Weights of a small GPT-style language model, trained from scratch on English Wikipedia: 8 layers, 10 heads of 32 (5 for keys and values).
MLP neurons of a small language model. Each row is named by its layer, matrix (gate and up: input weights) and neuron, and shows model dimensions 144-271. Each number is 50 + 12 x the weight over its row's rms, rounded and kept within 0 to 99. A neuron's up and down rows have the sign that makes its largest values positive.
After each neuron's rows, "fires on" lists the tokens most often at its 100 highest values on Wikipedia text that the model never trained on.

L2.gate291:47 39 50 45 49 47 46 48 53 62 40 43 45 74 18 37 48 56 56 37 70 37 66 50 32 55 65 45 50 38 61 66 61 21 46 37 51 67 53 35 58 55 35 59 60 77 60 64 58 62 57 60 46 44 48 53 48 44 55 46 40 54 47 55 26 39 80 37 25 54 48 51 69 50 38 45 54 41 61 61 51 49 64 52 48 47 75 44 72 49 50 54 61 44 50 67 54 39 57 52 50 61 47 56 35 30 38 59 26 63 38 53 51 39 65 51 39 67 62 42 68 50 42 52 54 32 48 60
L2.up291:48 72 43 57 40 38 60 25 48 38 31 52 71 43 59 62 49 46 52 40 27 51 50 43 32 38 46 68 51 57 31 52 66 67 45 62 52 43 36 53 54 43 49 24 70 56 23 58 42 67 62 42 45 38 56 69 42 51 63 61 23 41 42 58 47 62 50 44 57 31 34 60 41 44 41 56 43 77 46 45 65 55 51 46 43 64 40 42 51 63 33 45 49 54 38 63 56 65 47 53 20 65 59 37 64 22 44 28 59 57 51 46 40 29 47 49 68 66 67 63 68 62 38 41 58 55 66 50
fires on: " air", " le", " En", " ro", " lo", " Air"

L2.gate536:43 41 63 41 35 47 63 39 66 45 43 58 41 44 37 46 61 62 35 34 62 49 36 37 60 65 44 40 58 47 38 37 40 32 36 60 45 41 46 42 69 60 41 46 60 26 57 60 57 42 44 50 56 57 67 65 54 48 50 46 67 60 43 54 54 61 59 45 55 45 48 59 53 61 67 55 62 49 55 47 47 68 25 70 76 55 60 68 68 48 51 56 51 67 59 47 46 72 46 53 46 62 66 37 43 67 38 43 50 51 59 38 39 52 52 49 57 35 72 58 41 43 53 48 55 57 50 60
L2.up536:57 47 45 49 40 66 62 47 54 45 43 48 41 53 53 51 53 58 66 51 51 59 52 61 53 53 23 31 54 62 41 47 49 43 57 64 31 39 70 45 55 45 49 48 48 32 40 52 45 58 43 46 42 67 60 64 30 39 55 71 68 59 35 31 69 69 48 65 61 73 33 53 24 49 58 52 46 64 38 39 56 48 37 50 80 57 64 51 66 46 64 68 58 55 58 59 37 64 49 54 41 57 70 44 42 74 39 60 21 35 47 64 53 36 73 32 69 44 46 54 48 74 65 44 36 56 49 34
fires on: " on", " On", "ing on", "ed on", "On"

L2.gate708:57 52 67 50 54 47 64 52 62 49 36 47 78 57 54 66 49 76 49 58 42 68 58 59 33 23 60 39 59 58 58 44 48 58 54 71 61 45 30 28 56 73 70 64 57 61 69 54 68 62 50 47 50 64 42 33 33 38 52 60 49 32 58 57 47 50 56 43 49 41 61 45 54 59 67 71 54 49 33 44 43 66 56 51 48 66 68 39 58 60 62 56 47 55 42 58 65 30 45 51 54 33 30 36 46 63 25 52 54 45 43 40 41 45 38 71 86 61 41 35 37 60 72 33 63 46 68 51
L2.up708:41 55 61 49 13 57 47 42 47 66 71 54 68 56 55 33 56 46 52 70 51 57 49 44 51 62 66 43 60 62 37 54 54 62 33 55 59 56 55 48 27 64 46 54 44 33 72 35 57 51 51 55 53 48 72 56 30 33 67 44 74 54 64 45 44 52 49 39 67 37 70 58 30 38 59 37 25 60 31 21 63 47 49 56 50 63 43 71 61 99 55 47 26 42 79 33 30 46 59 47 61 34 46 67 52 56 43 35 55 53 46 27 45 45 72 53 71 39 53 44 48 44 67 54 51 50 53 82
fires on: "l", "k", "m", " S", " =", "el"

L2.gate718:46 44 66 50 75 51 48 47 28 59 44 38 32 53 70 74 48 44 62 48 66 52 39 65 63 43 57 57 54 56 56 18 37 41 54 39 43 57 58 54 53 63 57 51 62 56 42 52 61 44 68 53 36 52 26 50 63 61 61 62 46 51 14 54 58 36 56 48 36 57 39 55 37 13 55 47 60 63 56 66 50 52 45 58 43 48 50 33 56 38 46 50 45 54 43 32 58 21 56 35 47 54 56 42 64 47 48 47 54 50 64 60 40 49 35 58 54 34 45 51 53 68 47 47 29 59 46 37
L2.up718:51 50 35 64 72 50 26 57 49 62 33 27 53 58 57 64 36 48 42 50 59 15 36 76 59 49 65 35 46 57 60 36 41 51 54 46 52 51 32 66 47 35 44 71 53 55 48 62 42 46 66 35 28 48 55 48 67 77 57 49 49 31 45 56 68 33 39 20 47 61 36 56 41 36 40 48 57 50 61 45 64 48 64 52 56 37 43 73 42 33 65 27 69 60 51 47 53 32 45 46 45 81 28 51 31 56 61 51 53 58 47 44 22 57 43 41 47 51 58 66 30 52 26 43 44 58 69 46
fires on: " Mad", " As", " Cat", " Mar", " Par", " Lead"

L2.gate336:40 49 63 66 59 43 51 69 64 52 71 61 61 68 34 51 43 47 55 53 48 62 67 35 54 60 64 49 46 49 39 36 43 46 59 38 57 42 45 38 42 60 50 70 35 57 49 35 39 58 66 49 56 72 51 51 34 36 56 39 48 67 77 44 44 32 54 53 37 60 59 56 35 61 41 64 48 56 51 49 50 53 82 57 62 16 83 58 53 48 43 56 50 62 35 53 38 87 52 68 55 44 52 41 60 40 46 44 52 48 54 51 62 57 55 76 59 53 38 48 58 45 31 67 74 56 51 63
L2.up336:57 42 52 36 37 55 50 39 42 58 71 55 45 42 57 30 58 42 52 43 38 62 46 51 27 41 61 48 50 57 54 66 61 66 57 49 71 21 48 41 48 69 68 53 42 20 69 31 66 38 56 31 37 43 58 50 46 51 43 25 62 56 40 39 44 50 48 32 44 44 70 36 30 42 66 28 46 49 46 55 60 50 46 45 63 37 55 61 38 53 55 72 45 69 54 39 36 59 55 56 59 40 68 62 49 25 34 37 65 37 33 46 63 52 54 42 54 34 59 35 51 62 48 55 44 62 49 46
fires on: "z", "m", "k", "f", "| — | MF"

L2.gate684:46 40 47 38 60 52 54 45 57 57 46 66 55 42 41 54 48 36 41 50 40 43 44 28 36 56 55 65 53 63 35 33 37 64 84 33 44 62 46 54 36 52 40 47 47 31 61 47 39 52 42 52 64 70 63 37 45 56 52 46 21 44 49 48 45 54 58 37 43 47 65 64 58 17 55 45 28 49 59 65 59 60 44 63 42 64 37 62 52 29 57 63 48 38 28 33 54 60 51 49 59 29 44 54 56 29 32 36 38 67 54 35 46 47 48 40 80 59 71 35 67 46 29 35 59 55 36 50
L2.up684:38 44 38 56 44 66 55 55 49 56 53 46 36 61 41 47 61 45 36 70 58 56 58 20 60 46 62 70 43 62 44 57 48 46 63 45 51 52 41 27 46 46 59 50 54 32 58 65 32 58 37 32 71 59 59 47 75 56 61 49 32 61 55 42 52 68 55 64 49 65 45 35 50 42 46 45 56 29 65 58 69 68 38 47 54 49 40 49 53 68 48 48 19 58 49 73 53 54 61 61 44 30 30 59 44 36 65 58 47 38 60 51 66 52 42 38 56 55 44 56 46 50 40 49 52 52 45 38
fires on: "′", "- P", " S", " in P", "- T"

L2.gate757:49 62 21 55 71 47 79 39 29 19 22 45 36 58 45 83 50 63 52 40 34 29 52 51 67 37 35 59 62 42 71 46 59 25 42 55 59 55 54 52 50 38 32 65 49 46 52 56 61 76 50 41 41 36 43 62 47 32 52 42 49 48 34 39 40 44 54 39 49 54 49 48 52 55 55 58 53 63 50 58 51 38 60 54 44 70 55 64 43 47 47 35 57 57 66 48 57 55 50 30 41 53 36 35 50 54 51 57 62 66 50 36 52 48 57 68 58 53 28 24 38 70 48 18 53 40 51 49
L2.up757:56 38 78 48 66 60 52 57 47 46 54 31 58 62 79 56 60 50 42 30 53 54 73 39 47 38 52 69 46 58 62 52 45 57 65 49 38 33 77 45 63 42 56 57 40 39 30 58 32 50 46 55 38 46 55 80 47 58 56 52 59 55 52 29 57 52 47 44 53 41 50 61 67 30 51 51 52 71 46 53 32 43 29 55 44 52 63 56 44 51 47 61 64 74 45 24 44 67 46 50 66 26 65 64 60 33 41 64 50 47 56 57 58 67 39 51 64 76 44 48 54 44 61 63 48 60 54 49
fires on: " g", " e", " we", " se", " We"

L2.gate273:63 48 44 21 60 22 32 42 34 56 43 55 45 67 56 44 44 37 41 41 42 48 39 41 44 44 41 39 53 52 43 41 45 44 79 53 40 43 73 37 57 55 52 75 42 42 31 50 43 36 59 36 55 52 50 52 44 54 58 46 48 67 57 44 49 51 31 54 51 42 51 50 33 53 48 40 52 46 41 32 40 74 52 66 49 44 52 52 52 56 76 77 51 71 55 44 56 75 49 63 45 52 34 56 41 40 45 23 55 53 44 44 47 71 52 73 50 45 35 66 66 30 52 32 49 46 66 52
L2.up273:68 55 51 27 55 39 67 51 39 54 45 46 58 59 59 45 49 43 32 37 31 45 49 37 43 43 34 51 56 48 43 37 50 44 65 59 45 36 57 44 49 57 67 59 65 41 31 41 43 39 83 39 40 45 39 32 46 57 44 58 47 53 61 70 54 43 67 48 52 48 55 71 45 50 34 40 68 46 62 46 47 80 60 57 45 52 56 52 50 51 56 54 58 62 53 57 46 41 41 57 56 52 44 48 51 53 38 32 41 69 28 28 33 56 35 70 38 53 52 70 75 39 57 40 42 66 52 61
fires on: "ay", "2", " Ag", "ud", "j"

L2.gate182:58 56 36 50 41 23 35 51 48 62 35 44 38 61 52 51 43 33 37 59 61 40 37 49 12 67 47 57 59 40 46 39 61 56 56 41 47 42 38 50 58 52 39 59 37 40 61 49 36 43 73 34 55 57 61 36 38 66 34 41 52 52 47 52 27 51 29 21 55 33 48 59 57 56 62 59 51 53 58 29 36 61 63 71 48 41 48 54 64 64 76 47 42 41 48 50 65 51 48 57 54 56 69 39 54 53 55 14 58 53 38 42 67 57 57 48 60 42 34 60 28 37 59 48 49 50 47 58
L2.up182:61 44 58 34 56 53 60 39 31 51 45 41 76 48 78 65 47 35 59 60 42 49 45 45 48 35 68 50 55 41 46 78 37 48 48 76 56 51 46 42 28 55 43 50 63 72 40 41 74 54 46 63 60 32 38 64 49 63 43 32 44 61 37 49 71 60 56 41 73 51 32 49 44 36 43 41 63 60 56 53 77 53 40 40 42 32 43 60 53 80 52 70 64 50 44 53 43 43 43 30 38 65 40 56 52 70 50 81 55 58 56 49 45 50 40 29 54 40 43 29 44 48 34 49 44 54 37 63
fires on: "\n\n", "v", "olog", "\n", "inc", " poet"

L2.gate205:59 36 42 52 40 36 51 59 52 64 31 55 54 46 26 48 39 40 43 72 46 44 59 41 50 72 58 66 40 45 36 62 38 51 62 42 37 68 47 59 49 60 71 60 43 47 41 31 50 37 62 46 54 45 79 37 55 35 63 55 78 45 49 38 70 50 47 23 35 54 51 49 29 43 60 30 39 36 52 43 49 78 41 60 63 48 49 49 30 52 61 42 32 49 36 81 47 60 57 42 35 29 52 50 49 53 70 52 66 45 52 41 31 55 56 61 48 52 38 34 43 56 36 42 58 40 73 41
L2.up205:45 46 37 36 53 36 38 57 60 57 79 41 64 66 49 49 47 29 60 70 49 38 36 39 77 47 48 61 45 40 45 45 58 42 45 58 53 49 47 34 48 55 30 51 57 53 39 44 42 75 51 43 27 40 65 58 43 46 51 62 49 74 52 42 52 71 44 50 84 52 40 72 62 53 52 43 45 56 49 36 41 27 49 59 46 47 64 14 58 53 43 52 54 71 65 56 64 62 52 51 55 65 48 64 40 65 36 49 37 51 49 28 75 47 33 56 68 54 66 66 40 65 59 63 31 48 55 49
fires on: " before", " –", " in", "\n\n", "de"

L2.gate81:54 38 59 39 24 68 69 42 76 60 73 58 54 39 72 46 46 38 56 66 55 68 52 43 39 40 40 36 50 63 50 64 47 36 44 51 56 58 50 77 39 60 55 59 50 39 39 82 50 47 44 59 39 58 56 64 32 67 54 77 40 44 44 38 57 45 43 56 53 47 46 64 64 44 62 55 48 58 58 48 51 73 51 57 52 28 58 55 44 35 72 55 55 56 66 52 66 46 51 49 63 32 52 58 39 41 51 42 50 40 64 60 38 71 34 40 43 67 48 66 71 52 47 59 35 51 49 44
L2.up81:49 63 49 42 47 55 61 46 58 55 60 51 52 42 69 43 31 63 41 62 45 46 68 35 49 35 50 34 45 58 54 69 52 51 42 47 42 73 43 74 32 45 71 59 65 57 44 71 51 52 65 57 64 52 54 45 56 36 60 84 59 44 42 45 66 45 58 52 23 54 29 49 60 67 48 46 46 45 66 51 46 59 45 58 66 43 64 62 54 44 48 38 55 53 41 64 59 49 56 47 61 41 54 40 44 68 53 44 65 40 51 50 34 69 38 36 49 34 59 42 48 51 53 62 33 57 51 43
fires on: "ing a", " how", "ose", " There", "here", " Due"

L2.gate830:66 35 60 48 59 45 48 49 35 43 51 47 40 36 55 64 49 52 51 51 37 32 49 58 62 54 56 57 39 50 53 38 54 53 52 31 38 51 56 61 57 49 69 67 43 49 52 48 62 71 62 50 54 54 59 60 42 46 42 54 67 30 42 61 56 45 52 44 50 50 26 54 40 45 55 47 35 44 37 52 24 91 67 63 52 44 69 52 41 56 27 49 68 66 40 55 53 69 40 33 50 57 45 41 33 76 39 55 57 48 37 58 61 39 51 58 63 50 59 43 45 43 39 47 63 54 74 79
L2.up830:61 49 50 41 47 57 51 73 56 56 52 57 57 35 68 53 47 59 41 46 51 65 59 53 60 45 42 56 44 48 54 25 49 78 48 55 42 52 49 66 18 54 44 66 51 58 30 52 44 48 63 40 55 52 28 60 58 50 52 35 65 32 42 57 55 36 50 52 34 49 49 41 62 48 50 59 33 44 56 36 32 48 43 51 48 40 46 55 53 52 51 36 72 29 25 45 26 82 50 45 64 51 65 57 68 39 51 50 63 46 54 38 57 54 56 51 45 56 52 44 35 40 40 47 52 63 49 55
fires on: "an", " still", "er", "ob", "alan", " Ian"

L2.gate505:53 59 58 59 49 47 55 49 45 72 38 57 53 56 52 46 59 55 51 35 25 33 29 74 43 51 52 54 58 32 42 74 35 62 52 57 43 68 52 49 47 65 64 70 66 64 60 63 58 45 43 39 67 32 30 57 58 56 40 53 59 45 42 62 54 52 58 57 50 48 61 58 42 56 51 76 38 56 44 47 39 50 50 57 61 61 44 48 47 25 49 60 43 58 30 36 53 63 48 44 35 69 73 61 30 48 48 59 48 63 41 23 30 38 58 65 23 33 46 57 62 35 33 45 58 62 54 46
L2.up505:52 57 49 43 63 38 52 47 42 71 60 49 52 59 67 52 43 65 58 32 56 49 45 73 33 51 69 43 49 50 44 41 74 62 45 44 31 43 43 69 62 54 40 63 52 46 62 30 54 45 42 38 50 54 18 70 44 50 44 39 41 49 38 29 70 38 40 32 51 50 60 50 40 49 52 62 19 57 58 54 42 66 67 51 56 52 45 61 44 47 34 30 53 49 37 43 47 69 51 49 56 65 70 48 53 35 63 54 46 53 50 49 82 41 80 39 66 51 57 47 33 46 29 34 64 52 46 45
fires on: "ab", "ob", "ub", "eb", "b"

L2.gate689:54 48 58 48 46 52 58 52 37 69 72 41 50 50 41 60 47 70 32 43 58 62 59 63 33 59 67 41 49 47 62 56 45 48 62 53 32 49 80 63 54 39 41 66 43 53 68 58 37 51 65 44 56 60 58 51 40 47 68 46 44 55 37 54 31 16 62 55 55 51 44 29 52 76 52 66 63 46 60 56 55 39 51 66 56 57 52 55 46 67 59 42 42 67 50 50 34 60 44 52 36 78 39 40 47 52 42 48 36 46 40 38 49 52 46 45 29 56 44 52 71 53 29 72 64 64 56 49
L2.up689:56 71 50 41 44 36 45 45 44 72 44 53 48 53 51 19 35 37 51 74 49 43 40 55 54 47 68 39 60 48 48 60 50 56 33 65 37 58 43 53 38 78 70 45 62 64 35 37 45 48 67 28 58 52 53 50 61 48 61 59 40 54 64 31 48 51 42 50 52 70 61 58 55 56 44 55 35 37 49 31 30 61 64 59 45 58 57 27 52 55 46 51 47 54 40 44 63 53 54 64 56 35 25 54 57 33 52 57 56 51 43 45 45 32 61 40 43 70 55 48 59 50 59 63 38 66 57 53
fires on: "il", "thletics", "it", " Men's ", "urs"

L2.gate158:60 46 36 48 55 61 67 37 50 26 49 81 50 56 47 50 31 51 47 42 67 42 47 69 75 52 42 49 50 45 60 57 35 50 57 63 44 52 38 63 42 51 49 71 31 32 59 44 71 50 32 57 62 47 64 45 68 45 60 57 58 52 39 33 62 75 46 38 23 62 49 70 44 62 51 44 50 56 42 44 36 65 37 56 48 74 57 55 26 41 47 28 64 35 65 51 70 45 57 34 56 38 50 49 55 46 65 65 59 45 62 39 25 37 64 62 82 44 50 58 55 55 49 46 70 46 81 47
L2.up158:57 56 60 39 64 50 40 59 65 46 44 53 39 54 31 57 55 67 53 50 46 39 68 47 41 42 74 31 51 61 39 40 65 53 32 31 42 58 61 46 53 51 36 65 39 49 54 52 48 54 46 55 56 53 39 27 43 59 75 49 43 38 40 47 33 44 50 33 45 60 31 38 59 46 27 39 57 40 55 51 50 56 60 85 58 63 44 46 65 69 56 54 48 42 50 66 62 48 57 40 56 43 44 37 19 45 54 56 43 44 61 52 66 59 38 62 52 59 51 54 37 54 57 46 53 40 52 54
fires on: " by", " to", " from", " (to", " | USA"

L2.gate386:45 55 52 43 39 37 44 48 56 45 37 35 49 65 51 36 44 25 40 36 35 68 32 37 71 67 46 33 62 31 51 56 58 50 47 59 55 57 67 34 51 43 21 42 35 62 48 32 59 48 51 45 56 58 19 50 57 48 57 67 34 38 66 50 58 64 61 52 53 50 49 35 44 37 55 25 55 39 48 53 39 54 74 58 56 81 78 47 38 50 59 71 51 52 70 39 88 62 53 79 62 49 46 65 53 61 43 49 39 67 59 56 55 32 53 58 47 31 58 38 38 58 44 64 41 38 46 57
L2.up386:63 42 50 48 57 30 59 43 54 22 58 53 46 69 51 35 57 42 58 41 39 55 61 77 51 52 64 43 46 54 61 66 55 40 59 54 70 55 42 56 41 56 50 69 59 53 63 44 70 45 33 40 43 47 66 25 19 48 31 43 51 41 31 40 73 51 71 50 60 56 43 55 48 71 58 39 35 32 53 67 43 51 26 50 50 53 47 56 41 34 59 61 63 49 64 42 42 65 41 42 78 49 37 52 52 46 58 48 67 48 64 28 48 39 60 65 39 37 44 52 39 55 55 66 58 23 57 50
fires on: "f", "ü", "um", "h", "b"

L2.gate447:60 60 46 40 32 35 51 43 54 38 35 46 61 43 47 26 39 59 49 49 61 64 59 56 38 13 28 56 59 37 45 44 62 48 65 52 49 43 50 47 50 48 60 52 33 33 68 40 41 57 36 58 14 59 63 23 38 28 45 51 28 55 55 58 35 54 49 40 62 52 32 38 66 43 48 57 33 47 39 25 44 32 40 48 57 55 62 23 50 55 65 41 46 44 57 56 54 50 59 73 37 38 49 48 35 61 56 40 60 66 42 63 64 71 45 60 54 45 42 52 30 40 67 49 44 49 50 58
L2.up447:43 53 55 52 42 43 45 33 53 39 45 32 68 54 54 48 63 40 35 71 27 37 51 44 61 48 29 58 68 66 47 36 45 51 54 27 52 46 50 49 48 46 67 45 58 43 53 50 40 41 72 70 63 58 73 49 41 45 46 65 43 52 49 37 74 43 39 53 39 50 69 48 54 43 55 56 50 52 50 55 53 65 30 42 32 43 52 42 43 55 18 53 49 43 49 57 57 57 59 36 55 63 55 47 59 29 49 53 78 57 76 46 55 68 53 72 70 49 42 60 51 58 45 37 54 39 61 38
fires on: "in", "ia", "y", "lin", "ie", "ki"

L2.gate596:41 25 23 40 61 48 45 58 47 41 84 55 35 51 37 54 44 55 52 66 53 31 67 46 46 66 56 34 47 53 39 58 32 55 36 64 58 61 39 65 58 60 78 59 42 42 38 44 47 51 38 47 58 61 44 80 54 55 47 64 55 46 48 40 38 65 47 45 18 54 69 38 35 62 61 68 75 34 54 48 57 37 69 50 67 62 44 49 43 29 60 46 67 72 37 31 69 22 54 41 74 31 54 44 53 48 52 32 65 49 58 24 47 46 47 64 63 48 55 38 38 54 51 56 71 45 33 53
L2.up596:60 42 42 42 62 39 46 78 37 49 66 56 51 62 50 47 38 38 60 40 51 52 41 47 37 73 32 45 54 63 74 65 24 28 44 58 47 25 54 31 60 40 54 44 41 72 24 74 35 33 56 45 65 49 23 57 20 49 33 49 48 39 44 43 40 56 46 57 60 33 37 33 53 48 65 60 46 56 59 56 47 44 52 45 38 24 44 73 39 41 65 61 64 62 39 44 45 67 45 53 66 64 70 49 57 44 58 47 53 53 42 44 41 45 31 43 36 53 66 42 68 46 49 65 72 52 60 48
fires on: " most", " all", " Some", " Most", " many"

L2.gate546:58 55 53 51 36 56 40 48 80 61 66 43 40 55 47 48 43 45 29 64 42 29 39 35 50 72 35 28 53 62 55 51 33 50 35 53 51 56 35 50 55 72 54 72 28 32 50 48 53 55 55 37 55 43 68 50 41 57 65 70 60 60 60 46 64 43 64 13 49 47 72 56 58 33 74 43 42 45 71 54 33 31 43 61 46 23 45 60 67 33 47 63 55 48 31 71 31 57 62 57 61 28 52 67 51 44 44 41 60 48 67 70 33 57 32 66 45 33 58 59 60 51 61 46 48 56 31 46
L2.up546:45 59 41 36 58 75 32 66 68 66 76 64 54 65 52 54 46 60 47 34 23 32 56 27 50 44 47 47 49 76 51 55 48 32 38 45 51 52 50 34 43 44 62 47 53 31 49 34 82 46 52 45 51 45 57 64 48 32 44 47 57 71 59 45 31 56 48 21 48 53 56 69 49 49 62 55 57 44 61 58 25 43 40 44 60 58 56 55 62 34 54 73 55 48 51 62 47 62 43 54 47 30 44 62 75 59 36 66 57 54 64 72 55 52 34 79 44 32 49 60 40 45 35 54 53 50 24 44
fires on: " E", " e", " District ", " State", "he", " National"

L2.gate311:51 45 35 51 42 34 63 53 61 42 63 62 46 59 67 74 60 38 35 69 40 45 50 47 43 60 53 56 59 51 43 53 39 56 41 60 65 43 39 54 41 54 47 37 25 54 32 55 46 51 38 60 23 66 59 47 35 52 54 68 62 42 34 60 46 58 36 65 44 43 44 54 35 53 66 40 36 39 51 38 34 40 59 57 34 46 59 56 49 45 49 44 29 71 29 51 45 41 60 42 38 41 34 57 70 53 64 62 57 48 43 43 62 60 33 58 42 47 16 72 48 54 30 45 70 54 49 48
L2.up311:23 52 48 52 57 30 43 48 50 41 63 54 73 37 46 64 54 52 46 62 45 75 44 54 43 54 63 43 62 36 53 50 50 62 57 60 64 33 48 31 47 47 48 49 31 50 45 40 59 63 42 45 62 64 35 47 13 43 38 45 56 49 32 48 46 39 46 52 37 35 36 29 63 48 46 61 40 48 52 50 48 39 69 53 39 61 77 54 69 51 34 21 24 40 49 36 43 43 32 40 24 53 40 55 42 48 58 70 49 67 71 31 61 48 37 33 30 53 45 54 43 43 45 39 48 41 37 53
fires on: " in the ", " in his", " in this", " at the same", " in her", " of this"

L2.gate530:32 58 58 42 43 32 49 75 44 20 60 48 55 74 53 56 46 61 51 49 44 51 50 72 41 53 44 58 64 44 65 46 48 43 70 53 57 39 51 55 63 41 49 68 67 48 35 63 41 39 25 70 36 49 35 35 34 64 37 51 54 43 59 68 49 28 28 50 47 49 66 43 43 52 44 55 49 50 42 43 40 55 49 53 48 55 47 59 60 34 53 45 43 37 58 29 71 32 51 49 49 50 28 38 50 40 55 57 45 70 54 55 42 53 51 42 29 26 41 61 43 47 39 47 44 49 42 53
L2.up530:54 60 60 52 37 65 36 58 36 51 37 42 45 43 60 27 45 41 34 47 50 52 56 41 51 21 70 55 48 33 44 62 51 46 76 59 40 42 56 60 47 34 74 48 58 52 27 64 58 43 33 50 22 58 45 48 43 60 40 33 61 33 78 46 73 50 57 43 62 51 59 72 46 41 43 40 36 44 63 42 27 25 32 57 63 48 61 61 44 47 39 48 66 59 60 69 55 42 37 69 38 50 36 51 53 41 52 45 59 54 49 48 53 58 44 45 55 48 62 57 67 53 54 54 55 46 56 37
fires on: "ear", "or", " just", "46", " rem", " Fin"

L2.gate635:54 38 76 50 38 51 39 35 46 41 64 55 43 49 62 58 37 67 14 30 39 62 39 24 46 42 36 35 51 42 33 27 33 46 68 46 47 56 57 68 47 63 57 62 45 49 47 65 38 54 46 40 51 64 51 51 39 25 43 65 59 52 51 60 40 44 70 60 50 48 45 65 47 68 74 49 60 33 39 38 66 28 62 53 23 56 51 43 38 55 58 49 47 51 50 39 58 59 34 39 53 42 33 58 55 51 42 45 37 56 23 49 33 76 43 71 45 22 44 57 40 38 47 40 63 37 43 48
L2.up635:40 74 57 57 57 50 50 54 56 65 63 67 47 46 55 55 31 54 52 41 60 69 59 38 43 45 58 64 39 29 63 44 57 50 74 45 48 43 58 37 71 39 52 45 61 45 50 52 62 46 43 73 34 51 63 41 49 65 41 44 22 67 64 48 56 29 51 53 39 63 68 51 33 46 36 65 29 51 44 48 32 34 62 31 56 39 60 69 41 57 31 61 47 43 65 57 77 68 36 51 46 60 34 62 60 40 54 53 52 29 54 54 44 51 39 51 57 49 45 58 50 55 51 40 63 50 49 30
fires on: "en", " in", "an", "u", " poll", "id"

L2.gate666:39 82 54 71 58 34 39 71 42 37 64 38 48 36 54 47 53 70 70 56 54 51 30 44 45 72 54 64 53 51 64 67 66 44 49 31 46 47 39 44 41 31 60 59 46 54 47 56 45 43 45 63 51 51 56 49 67 70 36 48 57 76 59 57 55 51 41 32 41 67 70 52 54 43 55 29 48 36 60 40 39 80 45 44 46 58 23 45 55 60 63 46 58 46 28 32 34 65 47 19 72 32 51 67 55 37 48 46 47 60 54 52 39 45 48 46 49 59 46 85 61 30 79 37 37 42 56 43
L2.up666:39 53 39 46 75 75 40 59 69 52 49 53 29 51 38 50 42 52 58 39 45 48 62 52 42 55 40 61 48 47 53 47 53 27 43 34 51 48 65 64 47 33 61 54 55 64 57 29 44 62 62 55 34 41 57 60 56 46 59 38 53 18 57 49 51 63 42 27 46 75 46 49 35 55 47 33 69 51 19 52 60 41 54 55 32 66 56 45 49 58 19 49 50 53 60 72 31 42 39 66 42 59 58 52 61 57 60 54 56 68 29 66 45 53 36 48 52 48 45 53 70 63 55 46 47 73 47 59
fires on: "or", "let"

L2.gate576:46 14 53 34 58 58 41 36 67 48 39 58 71 57 46 42 43 33 41 62 36 46 51 48 77 52 43 59 56 46 61 75 41 62 57 43 53 44 81 61 52 63 68 48 40 61 49 78 56 41 49 59 56 63 52 38 35 47 40 30 50 36 30 35 55 48 46 30 40 44 48 42 54 49 44 63 42 40 44 71 36 46 47 47 57 59 38 44 37 25 68 66 43 47 45 38 52 46 44 36 46 64 47 53 56 40 56 48 76 41 62 31 42 53 71 40 74 58 51 48 66 63 30 50 31 33 42 49
L2.up576:39 40 49 59 57 52 61 23 54 67 36 51 64 54 29 43 49 36 51 53 30 42 45 25 51 26 37 49 47 25 45 65 56 64 46 55 41 35 61 53 50 67 39 60 56 50 58 44 36 54 63 49 41 58 66 62 38 64 77 64 44 71 50 35 31 32 49 35 66 68 41 52 46 62 61 54 39 45 25 43 74 43 70 55 66 44 66 37 49 57 75 49 33 53 42 79 36 49 54 48 43 43 48 53 53 32 45 39 48 40 74 41 45 69 21 55 53 44 65 40 65 45 54 60 56 57 76 43
fires on: "ü", "ö", " due to", " Ö", " about", "yr"

L2.gate714:71 19 55 67 39 39 64 52 62 51 59 53 45 61 31 39 44 58 46 45 58 44 46 26 43 60 65 47 47 50 78 59 43 33 71 33 38 49 75 37 69 66 45 55 51 69 45 31 64 62 71 53 68 30 65 54 50 62 22 43 54 53 38 49 60 49 27 53 71 47 72 34 53 59 48 49 57 46 63 55 33 70 35 52 44 47 53 30 49 48 50 63 58 58 36 42 61 43 65 45 63 25 31 52 52 45 51 30 68 48 29 45 56 62 52 42 58 52 36 51 35 54 72 44 54 48 21 53
L2.up714:38 44 38 41 57 31 49 53 60 71 33 49 43 74 51 47 53 38 48 56 16 48 27 50 70 76 34 40 49 37 40 50 64 41 49 46 44 30 50 57 42 80 37 61 38 45 43 51 41 43 32 50 60 40 48 54 68 53 63 35 52 78 66 38 33 66 48 44 47 49 49 54 55 55 51 51 44 43 45 44 52 41 43 56 53 66 36 38 59 47 51 41 35 33 55 64 84 41 31 34 34 65 45 42 40 64 81 42 48 56 82 66 48 54 60 72 54 48 59 40 50 36 37 60 55 46 66 28
fires on: " he", " before", " of his", " sign", "\n\n"